{"vocab_size": 5233, "bias": "qkv", "parallel_block": false, "init": "normal", "init_std_qkv": 0.0145, "init_std_o": 0.00325, "init_std_up": 0.0145, "beta1": 0.9, "lr_head": 0.00825, "batch_tokens": 131072, "doc_mask": true, "max_steps": 8278, "dataset": "wikipedia_en"}
MLP neurons of a small language model. Each row is named by its layer, matrix (up: input weights) and neuron, and shows model dimensions 176-303. Each number is 128 + 32 x the weight over its row's rms, rounded and kept within 0 to 255.
A block is one neuron, or neurons of one layer that tend to fire together. After each block is what it responds to, as a language model described it from the Wikipedia text at the highest values.

L7.up52 [150 122 193 118 108 109 106 118 160 181 145  90 162 116 176 128 159 116 102 104  57 134 133 163  92  73 116 140  89  76 145 115 139 102 155 114 127  86  79 150 119  97 108 179 143 109  86  83  88 111 125 167 142 136 144 145  73  98 160 130 163  76 143 182 153 113 117 129 128 134 132 136 113  64 169 165 100 110 113 101  83  81  71 108 182 118 147 138 108 152 138 146 158 122 171 192 111 189  97 116 179 128 107 110 101 113  98 114 192 117 145 142 153 168 139 102 141 118 153 192  43 142 123  96 181 180  75 119]
L7.up70 [132 127 110 126 132 141  69 103  99 141 136 117 117 106  97 134 170 129 110 105 159 154 154 136  95 113 122  28 139 180 148  96 171 181  98  97 186  71 114 169  15 111 118 172 106 110 112 133 125 176 133 131 134  78 174 164  99 116 135 191 161 125 111 100 102  52 126 191 118 158 188 139 170 147 186 110 146 117 114 125 115 164 106  99  62  47 108 133  71 171 164 133 132 105 160  88 124 125  97 114  87 150 141 168 145 129 130  69 119 181 151 127 113 112 191 151  86  75 142 145 157 105  91 140  79 166  73 153]
L7.up203 [160 140 124 138 167  65 137 146 155 100  97 126  88 124 188 128 171  85 108  93 143 133 186 140 116  71 123 102 148 148 104 135 143 117 114 155  87 170  97 108  94 120 179 143 105  99 143 152 135 143  78  77  75 166 105 120 104  64 132 179 106 200 125 166 113 157 133 151  84  81 100 121 110 186 107 149  78  91 197 134 126 204  86 111  56 159 148 152 101 162 208 144 163 145 123 102 109 114 123 185 165 148 128 157 127 132 139 173 160  79 127  91 190 135 133 144 165 122 140  86 117 125 121 159 138 130 152 168]
L7.up261 [108  99  72 209 143 154 138 111 151 154  82 183 121 166 141  98 208 151 117 141 105 119 102  97  98 130 138  59 124 201 136 117  72 121 133  65 183 106 177 130 139 159  86 141 168  89 103 120 128 126  70 152 126 122 100 140 105 167 151 167 185 121 149 120  95 196  76 140 144 129 148 128 158 184 180 111 152 177  86 192 146  81 152 105 135 145 195 132  78 115 103 151 113  74 188 142 152 114 131 141 101 115 116 128 104 141 190 122 109 148 116 174 118 131 125 142 107 152 165  91 134 133  91  90 128 154  60 104]
L7.up391 [155 131 117 158 198 139 167 153 146 156 134 140 127  84 120 140 134 151 181 198 105 138 119 147 185 134 215 148 144  93 110 135  82 207 157 145  76  76 164 137 120 126 111 129 126  94 166  89 194 112 142  94 169 119 157 144 171  97  74 142 120 146 121 126 141 104 113 100  60  90 178 112 107 110  98 100 168 140 187 121 153 154 143 143 168  96 138 152 150 115 101 118 148 124 189 170  99  94 124 135 130  67 132 129 172 152 128 172 127 121 132 162 179 139  68 141 131 129 204 209 133  72 118 128  77 181 172 134]
L7.up415 [169 103 139  98 130 133 128 114 146  72 119  85 116 144  78 194 139 120  82 142 103 158 161 155  97 100 118  78 130 119 115  96 143 116 203 116 155 117  90 177 118  94 135 113 170  73 157  88  74 121 153  38 149  88 108 151 117 106 129 154 134 112  93 115 167 127 175 176 116 117 156 170 160  90 179 161 121 143 196 147 157 135  98  92 114 176 159 118  99 117 132 149  67 197 150 112 107  63 117 129 151 165 152 199  86 133 100  50 132 175 186 139 105 204  80 137 114 134 118 116 129 133  44 166 124 204 150 122]
L7.up419 [117  96 125 149 190 126 135 141 182  81 137 168 116 117 112 112 157 156 163  90 121  96 146 180 172 142 148 131 143 133 152 124 164 141  85 128 135 141 190 130  61  87 134 109 145  95 118 102 126  82 117 122 116  53 128  71 100 121 116 174 115  91 139 173 164 102 154 135 137 157 156 125 136 108  92 110 150  85 132 118 105  90 119  87 107 107 116 127 144 116 106 124 158 121 119 116 112 128 106 133 112  89 182  92 111 164  80 105  73 133 117 121 173 141 172 156 102 136 141 165  86  83 182 138 158  80 145 134]
L7.up664 [196 100 110 138 140  99 135 143  63 142 118 133 147 108 162  96 141 154  78 146 123 116 126 147 128 138 169 138 159 101 162 161  95 137  85 150 190 177 100 124  34 153 126 131 159  44 126 149 112 133 118 141 141 174  88 169 111 129 163 137  55 138 101  55 174 112 203 137 140 198 175 104 165 160 138  89 143 123 148  94 119 149 156  66 178 135 122 116  81 162 143  70 132 128 118 161 108 104 160 104 142 164 102  99 158 109 135  86 153 159 111 174 118 143 105 153 160 115 141 120 148 143 107 132 127 127 159 140]
L7.up692 [108 140  48 114 114 122 120 162  91 124 117 113 113  91 134 113 139 137 180 150 145  99 179 202 149 154  64 147 145  81 135 111 174 107 142 123 196  88 153 145 100 119 150 175 124 137 105 113 135  99  99 133 169 141 159 177  67 154 109 128 142 110 138 118  97 122 132  98 111 114 120 128 158  74 168 104 151 131 133 138  98  95  91 171 100 167  99  94 171 143  84 119 166 165 151 145 138 129 146 156  86 113 101 123 133 172 154 123 161  76 133 225 142 140  84 135  84 112 132 130 136 162 137 165 207 183 111  68]
L7.up744 [153 108 130 161 158 131 152 147 153 131 125 171 105 119 163 107 113 150 127 111 133 141 115 226 128 124 120 107 180 129 114 164 187 140 108 141 152 125 125 197 149  75  79 155 142 119 135 124 100 107 154  41 126  79  78 108  81 123  77 221 165 153 119  92 151  83 141 178  67 142 183 141 153  97 108 142 123 180 108 145 149  97 138 103 153 149 152  95 150 162 133 151 118 130 137  82 127 116  90 120 171 131 151 128 114 161  67 150  95 107  98 174 162 133  71 197 150  82  72 158  95 173 147 125 118 140 126 146]
L7.up951 [159 122 109  91  78 123 138 114 141 208 139 155 132 152 174 174 140 143 112 179 111  85 140 122 138 119 145 102  65 104 179 105 135  98 167 112 168 113 169 103  82 172 109 108  91 154 137 120 130 103 116 104 209 180 137 137 112  82  72 131 162 128  98 117 122 114 193 118 119 122 126 135 126 160 130 106 212 140 132  94 151 138  99  23 126 129 128 140 126 204 186 162 173 144 165 104  93 160 142 105 165 156 110 172 162 167 134 100 147  95 148 140 138 107 128 145 116 120 158 151 115  93  95 171 107 175  88 170]
L7.up1002 [101  92 123 141 113 101 103 132 157 113 157 151 171 133 137 166 130  86 183 125 103 110 192 166  83 162 147  64 133 164 145  70 103  84 133 101 139 163 118 163 123 101 105 160  82  90 143  96 168 105 188 124 165 129 142 124 122 111 161 138 174 173 117  98 141 107 138 152  99 104 116  73 166  91 160  96 169  73 145  88  95 112 188 133 133 184 114 170 104  84 131 118 147 131 186  90  94 146 119 149 152 183 174 173 119 140 147 142  76 118 146  98 147 139 167 142 118 102 168 161 157 187 126 175 117 153  99 188]
L7.up1022 [127 128  90 154 129  95 120 187 125 116 147 131 119 140 173 171  51  95 152 201 140 142 116  75 118 138 114 112 136  91 194 118 141 112 111 121  66 126 117 135 159 188 110 138 109  76 130 113 131  57 129 117 127 130 148 141 194 139 118  48 116  95 152 102  94 139  89 126 114 150 103 175 146 169  72 160  79 145 125 121 153 204 100 122 171 139 164 164 121 119 132 137  67 191 131 144 115 104 135 108 198  83 175 128 110 146 119 164  84 173 155 126  95 118 116 166 136 172 111 101 124 126 162  91 156 158 159  77]
L7.up1212 [ 95 137  94  95 135 143  87 127  95  87 124 145  94 165 138 156 130 147 115 152 102 145 120 159  88 182 100 154  75 123 127 188 100 108 125  70 129  95 153 120 178 150 149 100  69 138 158 158 131 131 117  94 182  72 171 181  44  96 183 138  74 146  72 130 118 170 163 121 138 146 199 118 119 140 142 149 132 131 106 200 147  89 127 178 146  93 134 164  68 123  93 166 117  91 128 110  97 136 102 144 130 124 104 157 145 157 128  73 115 130 162 170 102  93 115 144 124 143  92  73 133 117 172 141 147 221 109  72]
L7.up1223 [123  79 120 172 144 149 111 101 124 189 139 117 123  93 119 170 154  69 109 141 124 180 136 124 133 147 123 112 113 110 105 127 116 103 106 108 162 175 111 165 151 121 137 107 109 122 139 159 148  58 130 111  99 135 115  97 153  71  80 203 153 148 148 102 144 103 156 172 114  89 128  84 202 129 178 183 137  85  90 113 145 128  83 141 124 193 203  76 104 104 141 114 184 154 162 129 150 138 141  77  86 111 161 146 154  44 130  77 145 153 160 142 119 122 126 172 139  70 108 113 168 129 125 184 152 109  49 102]
L7.up1228 [118 113 195 133 135 121 138 121 111 148 117 122 171 177 141 146 142 127 173 108 115 134 169  89  94 112 122 109 130 100 133 141 110 118 177  78 141 112 106 141 185 115 107 141  66  83 129 111 176 128 133 112 139 105 131 144 156 104 190 154 158 147 131 134 115  93 191 120 123 137 124 158 130 103 123 118 207  81 147 159 123 138 128 127 154 135 123 114  92 141 155 122 153 125 136  73 109 136 134  93 128 146  70 142 170 116  53 182  85 164 128 116 138 146 135 157 150 160 147  71 116  99 131 158  74 188 153 130]
Description: Boilerplate table/infobox tokens

L5.up121 [120  92  95 118 137 114 103  93 142 135 147  95 119  74  86  77 107 142  78  60 122 121 138  85 176 119 108  66 200 117  95 135 104 104 116 113 155 110 126 156 139 158 119  96 137 148 144 115 116 166 175  76 108  98 102  80 188 165 135 126  84 135 140 190 141 132 129 133 125 167  71 216  86 111 101 173 176  92 157 110 131  77 177 116 140 107 200 100 123 136  85 115 146  94 160 129 133 114 132 144  98 119 123  98 104 192 102 150 149 177  98 152  87 106 110 108 116 118 165 139  48 119  80 102 141 190 168 166]
L5.up443 [145 127 123 165 138  99 126 128  91 176 164 208 131 151  69 143  76  57  73 131 120 181  36 110 173 160 110  78 134 145 166 149 130 124 184 149 123 136  88 126 171  96 154 152  87 136 119 140 104 128 121 134 110 173 111  77 142  91 216 124 100 157  80  99 112 119 151  83 115  99 144 116  61 135 136  97 137 100 159 174 175 129 101 138 145  87 129 162 159 146 188 122 108 144  87 146 107 158 164 140 180 141 101  93 110 119  73 135 128 134 145 113 126  99 100 108 153 133 151 118 112 128 126 120 142 139 107 139]
L5.up486 [115 141  86  38 167 128 187 146 174 128 162 155 134 145 115 124 158  37 105 113 156 107 132 118 111 113  59 113 176 184 130 139 185 150 169 169 120 175 153  97 154 116 107 177 154 139 111  72 129 138  78  79  31  91 126 103 115 112 127 111 116  92 100 104 129  38  74 114 114 114 113 158 189  77 155 102 133 124  92  75 173 149 106 118 172  98 127 143 136  46 173 154 114 145  94 192 117 141 153 132 124 112  77 103 144 126 127 127 120 157 138 141 135  91 151 109 154  92 109 158 166 138 159  95 125 132 151 133]
L5.up639 [221 108 124  88 120 102 135  78  73 162 152 101  91 113 165  75  96 119  98  83 206  76 115 114 155 137 144 134  86 195 167 137 160 123  88 118  93 108 130 171 167 101 166 169  85 179 141 121 102 115  85 160  66 115 128  98 154 128  95 126  95 107 119 124 168 149  92 155 126  98 107 142 155 134 174  96 173 127 105 103 145  82 111  78 151  97 143 120 200 105 183 152 173 120 147 149 150 150 114 108 175 136 130  92 127 118 156 164 116 156 115 160  98 124 150 101 140 129 123 142  81 141 125 171 196 130 132 122]
Description: Main verb completion

L5.up124 [165 115 104  93 176  98 138  92  62  80 109 159 148  49 171 112 108  98 104 145  97 139 157 149 129 162 110 125 131 168 147 182  95  89 117 175 152  65 121 149 101  98 132  61 177 129  74 153 101  87 115 153  97 137 150 158 198 163 113  75 132 144 131 154 109 112 123  86 134 113 169 161 143 116 105 202 132 139 107  97 125 140 125 186 105 192 134 126  90  72 126 123 112 112 142  83  84 143  87 104 127  91  98 131  81 123 166 107 135 140 132  54 154 151 172 117 106 137 163 118 140 112 112 142 157 149 158 146]
L5.up136 [132 131 182 109 137 143 140 103 148 119 114 188 108  88 130 110 121 160  60 173 166  77  67 154  98 119  99 104 125 112  74 205 147 146 129 173 111 166 210 107 134  91 123 140 180  98 122 102 166 102 153 128 128 164 136 143  61 155  99 132  68 136 104 117 119  61 105 121 140 143 128 100 149 143 153 116 160 167 122 133  99 181 119 140 104  90 133 144 141 134  90 109 146 140 101 179  90 132  86 162 141  78 165 166 128 155 108 136  72 140 120 145 120 115 205  82 125  54 104 110 138 186 197  85 168 103 157 211]
L5.up293 [128 129  95 189 155 171 117 119 135 125  56 147  85 120 118 124 147 151  93 142  98 104 114 128  77 161 159 144 119 133  93  78 159 123 109 113 143 205 169 107 132 116 131 102 181 159  78  77 129 148  93 129  65 110 141 163 128 155 150 137 115  62 114 137 182 186  92  72 120 113 195 133 111 104 169  96 160 128 116 135 168 141 108 124 134 119  58 125 120 198  85 138 182  97 141 174 111  96 148 160 150 152  93 132 120 165 121 146 112 113 173 170 156 132 234 130 170 115 126 106 115  94 165 129 102 110 104  84]
L5.up707 [ 96 101 134 126 143 125 140 152 121 130 168 166 147 109 115 160 126 210 102  83 125 101 123  45  77 139 125 128 114  87 121 139 124 138 134 107 107 135 179 155 128 128 122 139 182 128  83 144 115 138  99 151 100 131 152 172  88 105 177 145  95 184  96 123 152 106  78 149 123 124 130 171 117 107 124 102 157 150 136 116  34 115  86 149 119  93 133 118  33 134  65 197 133 142 133 151 123  82 135 144 127 136  90 170 114 112 122 112  98 126  66 109 200 160  84  72 129 160 144  78  91 164 135 169  83 121 180 178]
Description: Stats table cells

L7.up0 [113 112 128  82 109 179 104  97  91 202 102 112  87 103 141 109 106  70 120 162 125 101 182 136 149 168 143  98 137 168 169 121 100 166 173 145  88 135  37 160 133 120 131 132 167 191 179 124 132 112  95 119 167 114  87 151 119  95 195 182  87 139 140 132  96 153 163 129 113 139 126 181 167 170 148 160 135 155 129  90 142 133 141 130  92 113 132 102 164 186 130 151 153 150 135 141  88 189 111 108 134 101 138  68 138 114 113 135 171  80 160 155  99  82 155 142 192 169 118 113 106 160 131 142 127  83  71 147]
L7.up32 [102 114 118 115  77 179 167 132 107 107 125 112 128 153 112 102 127 117  81 153 167 191 140 152 183 112 136  73 187 110 156 113 141  89 104  80 136  81 164 161 177  72 145 106 122 114 100 138  89 154  61 186 116 119 111 141  75 129 148  89 115 148 160 111 155 162 102 113 150  89 144 168 101 112 109 104 186 196  92 129 123 167 118 141  88 138 159 145 152 102 173 151  87 117 127 147 151 140 183 127 125 166 186 126 170 145  81 108 145 194 138  87 105 177 123  56 106 141  67 193 114 138 106 164 143  94 102 152]
L7.up428 [155 127 131 129 139 153 106 136 120 133 103 134 130 193 117 137 102  66 137 130 104 108 105 129 177 129 129  88 190 120 137  46  91 110 166 185 108 125  91 133 108 137 169 151 134 156 134 106 116 181 101  74 137 127 138  88 174 115 122 127  81 149  94 123  78 116 128 162 110 101  25 103 105 149  91 122 124 160 139 150 116 124 100 123 159 140 142 153 177 159  91 105 141 177 159 146 150 139 111  79 103  99 179 137 153 148 136 181 161  96 141 174 135 167 162  72 172 153 163 104  38  96 101 120 161 105 195 123]
L7.up429 [113 112  73 163 153 108 157 100 139 158 140 101 157 145 140 180 131 112  94 150  94 141 126 130 151 166 154  99 109 133 164 164 156  95 175 128 158 129 117 116 134 106 113 151  97 172 129 143 142  85 100 142 178  76 186 123  62  80 139 120 140 147 133 134 170 127 134 180 110 205 168 112 195 190  80 150  72 150 103  81 102 104 152 100 117 173 121 153 128 124 137 111 135 166 177  63 132 155 101 121 156 144 163 119 104 125 122 133  97 119 106 155 134 107  85 121 114 117 122  88  65 156 113 114  70 105 107 139]
L7.up537 [130  96  83 178 128 120 122 128 106 148 155 163 198 115 120 121  87 106  81 118  63 144 148 117 132 168 127  75 196 154 182 151 160 105 151 133 164 129 151 152 150  69 173 140 161 201 128  79 106 101 162 116 192 156 198 117 119 112 130 113 201 199  93 114 185 108  78 127  95 121 148  75  62 165  74  86 141 123 106  72 118 120 149  57 126 115 119 101 126 153 151  93 165 120 156  91 128 104 121 164 100 144 137 115 112 124 136 111 163 113 112 113 182 117 134 108 169 119 147  89  70 161  62 132 152  99 121 117]
L7.up580 [ 82 180 149 102 138  83 130 131 107 125 140 138 196 144 130 120 117 141  88 123 158  91 158  75 139 167 130 101 129 168 137 107 171 170 161 144 132 132 159 136 191 126 109 103  87 142 134 105 163 166  86 103 136  55 143 155  85  74 123  96 110  98  46  79 149 136 140 165  99 152 182 174 105 174  97 113 123 130 174  68 186 151 137 109 162  78 141 110 133 108 113  94  82  79 142  69 155 121 148 117  97 208 153  94 106 128 115 131 161 156 148 158 131 146 124 136 106  74 194  94 106  87 177 144 130  98 137 140]
L7.up606 [134 147 129  86 138 133  77 106 153 133 117 176 145 161 134 113 163 118 137 157 184 122 124 109  82 141 119  88 146 142 159 132 114  84 102 118 106 155  99 107  98 135 143  99 140  92 213 102  94 127 159 170 136 103 144 159  99 189 132 140  44  66 124 111  80 130 219 155 136 139  26 172 181 116 133 117 101 149 152 137 150 140 120  65  92 121 139 114 135 124 166 114 112 139  77 124 134 139 123 187 126 113 130 101 122 108 158 145 184  91  87 115 145 160  69  84  97 113 160 139 131 130 178  91  72  86 133 163]
L7.up639 [125 100  86 166 143 149 107 134 113 165 170 156 173 115  61  84  67 148  42  60 125 142  98 150 132 151  83 105 166 167 154 168 168  97 103 145  94 125  80 164 205 100 132 158 128  67 103  79 112 164 191 134 128  89 150 131  99 125 128 134 161 124 168  93  94 128 126  81  37 143  87 115 139 140 124  82  84 112 120 112 119  86  89  97 136 133 162 105 156 152 112 110 157 126 169 109 196 112 208  94 106 162 120 104 187 118 100 149 135 110 105 167 157 138 175  65 180 169  77 141 152 117  91 106 135  80 135 104]
L7.up643 [176 196 161 115 124 122 196 166  82 131 134 116 119 167 128 130 138 114 117 187 126 147  54 143 136 128 152  95 123  74 139  92 114 129 144 147 121 101 132 185 127 153 124 139 135  82 131 124 175 158  71 100  82 145 132 186 132 116 148 137 136 171 111  77 124 114 157 169  80 118 110 113 135  77 131  95  57 186  93 135 112  89  69  90 122 104  83 129 107 145 153 154 140 187 102 129 101 112 149 140 139 150  27 148 119 137 123 153 138  91  95 107  91  47 145  95 100 122 217 116 104 155 125 136 143 185 153 113]
L7.up762 [127 102 114 117  98 148  81  77 151 144 123 144 147 135 115 103 103 150 130 102 137 129  90 168 168 155 179 148 145  93  48 101 188  86  49 131 160 143 128 143 118 161 153 186 143 159 170 152 158 126 134 166  78 123 127  78 113 170 105 143 152 124 138  96 128 145 103 107 135 137  63  84 101 104 133 136 164 161 139 128 135 130 129  68 110 114 196  95 117 158 178 137 133 183  46  94 124 133 161 107 159 146 152 156 139 181 160 193 132 108 122 136 152 140 118   0  83 100 105  57 194  99 100  84 152 135 106 150]
L7.up856 [ 85  92 110 192 111 137 100  97 128 142 148 165 151 165 122  97  99 104 112  87 149 132  97  95 118 117 198 122 143 116 136 178 116  95 132 143 114 170 129 122  97  83 100 129 102 115 100 104 124 135 112 143 171 137 168 154 135  83  86 184 156 135 120 114 144 163  94 114 129 134 124  78 105 165 170  87 134  94  82 149 156 116 111 103 132  88 146 133 148 133 163 153 178 158 157 103  86 105 189 127 117 123 156  84 154  57 138 129 107 124 136 160 166 135 107 109 104  99 124  51 151 164 148 101 165  74 134 140]
L7.up903 [163  68 139 114 114 127 123  76  97 142 102 118 159 155 152 138 188 116  72 127 127 144 167 111  81 153 129 130 142 105 141 173 156 100 157 166 127  96 169 107 154 102 217 162 100 129 137  55 113 149 112  79 144 131 109 150 166 172 135 142 150 156  60 171 101 200 179 146 106 214 152 120 148 111 127  65 135 122 161  75 157  96 149 147 141  86 136 149 136  90 124 151 170 188 138 115 115 186 119 112 117 124 154 117 142 203 177 174 180 169  99 140 112  85 140 125 133 103 120  58 124 207 118 104 128 106 180 140]
L7.up971 [ 93 123 126 134 151 150 112 134  97 145 113 150 148 123 101 122 162 168 149 108 161 125 132 152 103 141 114  80 158 131 119 124 130 144 181 170  57 140  87 142 140 141 110 204  74 147 122  95 202  47  94 108 109  97 147 208  86 125 140 150 148 145 104 116 117 131 170 183 142 121 100  99 124  86 102  62 142 148  70 157 176 101 159 103  81 163 182 164 137  87  82 141 191 119 185  56  93 163 151 120 168 135  92 148 214 122 135 100 107 153 110 173 110  67 155  91 101 156 111  98 126 164  93  52 123 103 163 132]
L7.up1015 [170  74 102 132 134  60  66  92 183  95 109 105 103 120  95 131 195 152  76 140 134 109 119  68 195 138 151  84 139 142 125 111 137  96 117 146 103 196 134 153  86 165 159 152 114 138 123 144 127 121 134  91 162  91 104 183 135 140 123  91 119 117 110 151 129  39 226 148  91 117  87 139 128 174 123 117  74 100 132  98 134 118 103  66 139 134 156 138 105 150 126 181 117 152 160  77 181  94  95 162 162 141 130  78 128 105  95 107 162 140 136 154 157  84 147  96  96 125 184 146 108 135 127 105 142  95 133 147]
L7.up1199 [ 86 137 176 111 178 119 164 110 106 162  76 146 119 155  53 179  69 146 125 142 132 180 109 145 117 122 137  82  40  79 163 116 142  69 116 201 137 140  72 104 119 121 129 139 155 150 119 119 129 100 128 196 101 120 145 154  86 157 152 141 122  91 174  86 162 138  97 214 194 114  82 130 150 141 143 145 158  67 154 136 123  95 150 140 144 127 168 104 136  60  89 129 105  76 133 154 140 134 111 155 141 125 161 148 155 125 172 111  97  76 108 107 132 167 131 132  86 145 166 116  90 106 145 143 108  71 185 171]
L7.up1264 [173  71 151 146  77 168 151 103  92 151 170 136 200 171  97 124 110 118  98 123 110  95  80 118 113 119 126 111 171 130  97 100  60 133  97 125  61 143 133 100 167 181 129 106  91 163  99  95 142 151 105 167 105  98 128  75 112 170 157  97 113 170 141 108 118 112 173 124 138 148 148  98  76 127  93 129 149  98 134 157 124 118  99 101  95 107 112 122 162 131  93 121 151 136 167 144 162 128 130 138 219 163 116 131 131 100 155 153 144 182  99 140 119  98 110 118 203 161 104 136  77  90 136 171 164 116 211 118]
Description: Passive participle endings

L2.up874 [116  94 138 112 173  68 163 127  96 108 171 172 103 151 138 199  94 118 204  93 108 151 140 131  93 152 151  78 139  96  89 140 117 108 118  72 116 129 153 130 124 135 180 180 133 102 147  90  95 115 124 169 128 139 143 102 134  96 127 109 180 140  92 133 129 132 120 155  96 107 138  77 190 136 132  82 116 159 126 111  95 184 115 171  85 149 126 100 103  95 133 113 109 103 154 179 131 138 154 145 124 175 109 142 139 185 181 112 153  65 164 187 138 136 114 115 123 121 186 142 151 174 210 144 198 116 151 111]
Description: Infobox field labels